Part of a small language model's weights.
Size: 6 heads of 64, MLP 1024 tanh GELU, 7.67M parameters.
Architecture: RMSNorm before each block, rotary positions, no biases in attention or MLP.
MLP neurons of a small language model. Each row is named by its layer, matrix (up: input weights; down: output weights) and neuron, and shows model dimensions 48-175. Each number is 500 + 25 x the weight over its row's rms, rounded and kept within 0 to 999. Numbers have three digits each.
After each neuron's rows, "fires on" lists the tokens most often at its 100 highest values on Wikipedia text that the model never trained on.

L3.up582:494524540495508485520486485479531516518504495509508493475490503522521485512497463458496480525520483488475483537496489525527501495511516562428491532504494507484524532478554486468501497549468507471512535463494493493481459544484431495455466520536528487495498462543497467531527520468524499503496482496483499529497531486496532518474525524488502488518441503512529505503522506510530507440477
L3.down582:534502525463489515491479474516489478513534521498465475505474527526483515497496523487516522446480496488459516520504510456516460514480550495456536502504524566498497539538487511465497515497512546482475494475520499530506494523465519502489548463454482490513515536511536508506539515504499534457489469472508492502474508493521522489520501493521502488495506504503540446532449459502521464538514
fires on: "up", "ort", "igh", "er", "per", "ear"

L3.up199:488475533472524511485484498480511463507477465514509465467547501531502482462506489438541482468506500486487517506524496497457504507493507486510513491463437529465541540491508490539516475521508483523479481482504495518482508462536533492468444528494531538465495460502488416496458484522500543521538455519522513506520482496431517463503524511429477502527538524492498477490493510519461477530494
L3.down199:536470558508521474456520478499502484457486522525504518465518494524493466510534493502516541543496545562548464515493504493469502490493525523500477502514469517495514480521460539530518503512475470508527509451466487499495503484499474500497492473516502502513489455512488463471481532515510496500517545508491480465492500471533502479533496510467522533479460492462493510542531501534483446509502
fires on: " un", "ers", "at", "um", "ong"

L3.up849:472482545535477476532526484503465505525486459476529533509510418506538507507490474515505504507516483519477486547568450543474493456514495493509499508496488499522535486512472464456490500521527470501491485514477528486490484508465494529539499513508485493511495485515500480543492474510481487470480507501514465488527550533463494471525468498493461497481474519499475489477481510491487442508503
L3.down849:500487530491469492553497564463471488473526491495546514470495544492493517546502459459495515540526519525474483495503539503498456521523551502488481527501498515521470498524520516491535533478491534489511518512529481492541488528486499518498486483517493535500470501487482507484474530517512510494534520489453484493486516480458511469463516488475542492486530505465542482473458536469506509486491
fires on: ".\n\n", "|", "=", "k", " |"

L3.up803:479499541450514496525521516529505530447525506445460498541533469519437502504455501496532517502477476490497490510473510529495516561508504520515538519493542505503491524518484511513498473508500552509523481493484480472499496461490435515528498520559456525475506477500526500477522499498456512501512478496505528496466497479489510512502528495502476508510473452491539523486507500498493524499461
L3.down803:531498497519544474537509504497466483442548480536496505466470497493485525494471490500505513488492543440472486512455539487503532544519494537517508514526515528436471472468527490529490487463486526482511537530463524497484502466469491507542530542508508495490523512486531541507484523506502536495468509486479508514462491540552500522472498492481483469524471480503489479492531494477505466476475
fires on: "ly", "ing", "n", "ire", "C", "le"

L3.up159:488485530501487517530504502498536542495507500532481477517481494540526490533496466448511505537502489467475491483528528501530463525517460468481487479515520470490480525481557484487511503425483506479530463515556466478515488528485492496500514469516486514473523498501473473438516458500524485492479446511548516498526476530526482463454474488518494442521515477475529511471513510520528525482500
L3.down159:505492497501511498493509512517536520510539546538527557508502497506508495472524510459513495474536545482495516511497500496516502530479481466524532517540466534461491485520489479514470519519478490507469493505530513496531507511501516476478474462513483529525489491507519522504526521502473448447482543549475447469531505519518512485486509523479446478473496476467488483513482440530559482503477
fires on: "le", " de", "ire", " of", "oun"

L3.up85:481491502482552486474521462525490478555509490525540486560545536546537497510475498530516506512502490489522514496517472479477478518481490513556494490499481485507498460460486500520566511535495469486539518479548511501517502543488537527498495496494532485503494515464498506494540524508524526487507506461481528481506540436498484521526551525486514538491480460524515472520481525492481525509494
L3.down85:534504497464497553523488495501481500519491470492473522528539515510460523527490485459513503493479453521533499506494513480485514523484483552495530464502469526458545454480514500534517542551489510476522516528519511517526502499514519513490524491521450487497510510480471461516498475496481537489456516550506505496526505486512517524499492490510506489491486518480511506522510474528502550530480
fires on: "r", "ou", "l", "th", "x", "or"

L3.up935:502512485456512529491483519529486516496514476491459522483451505465498493526474485511511495469511547527520520493465530520492492494513504507534508483493492491551498514533456504487511533504518489470503531513473482504484545507509490452478486520478533489489530513530505521471530485453502533499487446509474487527526478506476484530508458514442485488500533472498484489479484493489461473522499
L3.down935:517441504484524484520531503482455511536471491498494503509530515528489485498502472518519526493536495514523481497535489488476501529457480517493466526514475490467503491464510487537497477508472518518507449531489540466532464490503475524506453512519531488519513495516464490514559492508480459512510504480515535520480506504545499512530504510496534510520533461523522553492479532535471522529518
fires on: "ear", ".\n", "en", "p", "r", "ang"

L3.up433:505491516492512496473496531488468507498494518520468466518490570551515487444484524487492484501511456505510500494482492517507483545471497488479486426503547502499507505499494517480478525509520495510486453450497506530474552464524507484508499507514519492528501505533568496513470514513494496535521464437491504523512458499495479459520554498519476452474475539488526489490464504516466500480490
L3.down433:458493444502481504548491530476520470509495517515513493526544531516501500475510486503460526518519508510519476507527491516492463499532478490497474518526514448469482491528526470480521511545498513540468509523524513507532522504518483525489508483514478505507479500515525474524517494451506519477520485495541477525531530528495492537543491476487507497483513481557478490506480519530489512532513
fires on: "u", "z", "le", "ct"

L3.up22:475529538479493520513517523516491478471478523479505499519472493471534477498510538539499499494466514488509491501464484522498500532470535462481488494484482463517514498523482499491519510564489495491541518491514529480509508470540466464535456527517474516442520474549491517525480512506514480499544497514489514515487507487517511530511465510464498522540487555469518490510529494500499493505470
L3.down22:454490494479480489510541472505474484529504522495535518492484493510545504520483523485496493529457468496470475499506496504502486451511461497479507464493512505524492505472512477484522485526484517501495502493461500463502513509516490522495525501513499504543553423561508519498496496498492449468546505502508474525453500515511491511496537523525525493460519512479532511478501479481477498481487
fires on: "j", " cl", " Y", "as", "y"

L3.up805:464482503512489494518488477520499515513478508465493528527472476518502462449534508495495480489485529452481521500540494487509524504550480498509480516489488500501496522470478502508487478504490516479470448499499514504496501455503505485515494511556456463498529505511524524516500418513460499479506433508500506542530526522468469477527505511463524501530507494464552507522536471472550524499457
L3.down805:470464468528525519519473523479521513553541537532466490507491502521483488491467472498512509528528498484525565455536499526482476511522472497536507526493513488529491542526502503536513519479465512537515469533440504507520532489476563475470531497504453484541538465484517509520483505461469528456489504488467511524504555474457491538510485505465484500466477505480513496495507479520465484473519
fires on: "om", "ad", "h", "is", "m", "am"

L3.up112:498475461517545496459487519452533458492493489501481519487504498465488466492538494504460489441474501534460501494468489513502468521497533478521511511535507516525511530479505484527494559509439508500486512495492511520508484495495519494515482491482507465506517521475515457503519486517530452508463488492555473473483528527507523544488495490461514474504526539481512494507541514559480523469481
L3.down112:508494503497509513485460506472503498491465503497531515498485506495516523521493491443448450444486552486463484511468511545481528489549472486480482532493494502533553512471479544515496492464494507522510461444485533495491492505423480491482487498528487506487503492517499485515523538526502499529494482452472506523526533534433521474501503476459511491517469473466543508504506512499510484521495
fires on: "ity", "f", ")", "u", "="

L3.up860:469524492511460557489509537522506468518523514477511530445486531539534535488501523441475523486501494493508490537530473551474525537512453542520494523488455491437531478516456508497524486510518489493483492498519502508457515516518527530493466502464543473439469528487481509525501503465497461499498506520483503492510528508504482481473529509474505526525503507467479485516535544458526523524485
L3.down860:522558533526473506500497528454502479512473453568540474533468495484500468562515489512459498543488449474456521469525505497505476464501493501514481511471502498485475519475509495496454505462500481470499506550496524471537481527497474513519481506573524484488479516483476485497519505490525466511489485503489512430474471503514522499510522500500526526449467509509517455498468463505499462510500
fires on: "d", "ad", "am", "v"

L3.up563:487488504478543492497515508527528491479462528469540491497485525463491493512524497498498480504455497495471485492558514575520548517489474510498467470524500511513498498500513514505547512498518491492515486446513491503485504474472519530551505503492464526492559505452512475514501524497466538515550459463522502534488454518465493515543502502471502515451543561462499475476542510528498495521479
L3.down563:537474524500553502501537487522477473491554494471556481536478513544523501533507501532467452445455513516520424493540460486482531503471523470492516509520490494508483501519504504519467531496525491529499514490466493461482517509506520455548494468482494499512516517475494491541509506537473482454543491498503497488485495494516533475483489519474529517497493488459495480481520479495480506508486
fires on: "z", "ol", "ie", "b"

L3.up744:540445490489464511514429497536517511519492496510513494541489484490514491476507501481491471470537486516522509545491528510515523466489518487434466531451506507522500515510477496489478506467515506526490508528463471480492477478499444526492461512498528510522521466521444524499510491490487505520503462528532474519476515464539477521480556503476493507453491528504538503513522492499507530456481
L3.down744:481508519482452552505516499500469480500471464517479489481487469521478503478508527522496472485491485484520527487470491530512472534514458516513548485538497491541520464490494476501483532537492517483528468526489541530502519515514527482479491497477480532529516491495523497503510485517530545468516470519509521456516503501504489495506467480474481473495507486536457581510488512492535514502501
fires on: "ic", "ay", "ist", "ian"

L3.up212:482504522540511485482528485499470527526502470500484506529515523488510494472503512478486451475474468542488478508495510522530482487447553474486517470474484561503456488469474456458532512487531503510502514421472467476528488482452477483496481490475507512525479442467521510526506468501543518509474492521494476455506501494531513463485503509504502489526500508502478491492495529503511464525499
L3.down212:502516497465481482512538442530480506533546482478461496516569514466489495517514511509502449515489504488505526502499500467494486504494537530487477481496499502522503513470465506468519508486508503511526490532473527528522461491524536512476516515495515492529479517492512497541488500460488499501495507510465539531507490468488511490517510501553484522489531535489539486559491510500465514491529
fires on: "ost", "all", "ir", "ust", "f", "ay"

L3.up602:522498495513531495508456545469493496504479475473510526489549485489507437481470532465486521482514478481488540525516475546522489425527500508465497508480508513460518549493485497499523495542490482480556506467470498508533508492512466504512496507541494563491486507475482540502492461503437462481514473520468464514495492474507507485538529512497499494456502475460511492521554486514523462467481
L3.down602:521493530553481513495511520468483531509519528467496515517467499467480545520501491462491503502525475496490491495481525487528453464498474497516513486489496514510494506529486452497532491502457530549495481481490490509539465531518501485469471508493557488491516538513511500487514509510460499520534531510474459506523537508530509518502514495522523493519531521477511480495514486509525506535512
fires on: ".\n\n", "p", "=", "0", "pp"

L3.up562:506505500505510532472476518486502509487491483501522523480514494454514517465528483535471482512516497511517471523495448520471539530504494478510515481536499501470519511461471518549495518525494507542517496510475491522462485495453514500497484517498513465550557486507513538492526487534484468506497510473508511493489442498495530490508504494465511530457505491487524508471513526492506505489485
L3.down562:492504547477498466515469526457447475506485505564529450472507472514512501492487514507500498558511500503517460480532510526467481505496507521536502441527506513476500487551507516489523487474473538523499497491530524489489539464502509504522497515505481452498531517441487543498496494445497509490510536501560513490467489523522496536513522534483533555495472501487526474486492513466481523553526
fires on: "ad", "k", "e", "ass", "ar", "ust"

L3.up788:494502489531475467529536508511481491486459526530540507471472499520556509518506482436508512527535507524486508513450487488530527497508449518475524486507563474490518466523458497519474506503523504484507496486477475517475549499508501520511534494502483483509492487565498507491511459492516508460462487517510499542501508499520502512461485501494447525496459479499460486484514538473521473529504
L3.down788:490488526510525495507513477538510493466516485482491488521491456469494543499500532544485514518532461525484490499523476466492503499523485495492502490499503562470495492480521510470459513514470490488512521539537504503525512472465528511510522504456509479530516490486451501441523440487460445495521510536498497459493510495449551484543498515531512507509459532508507546493475504515504516524526
fires on: "e", "os", "p", "v", "ep", "h"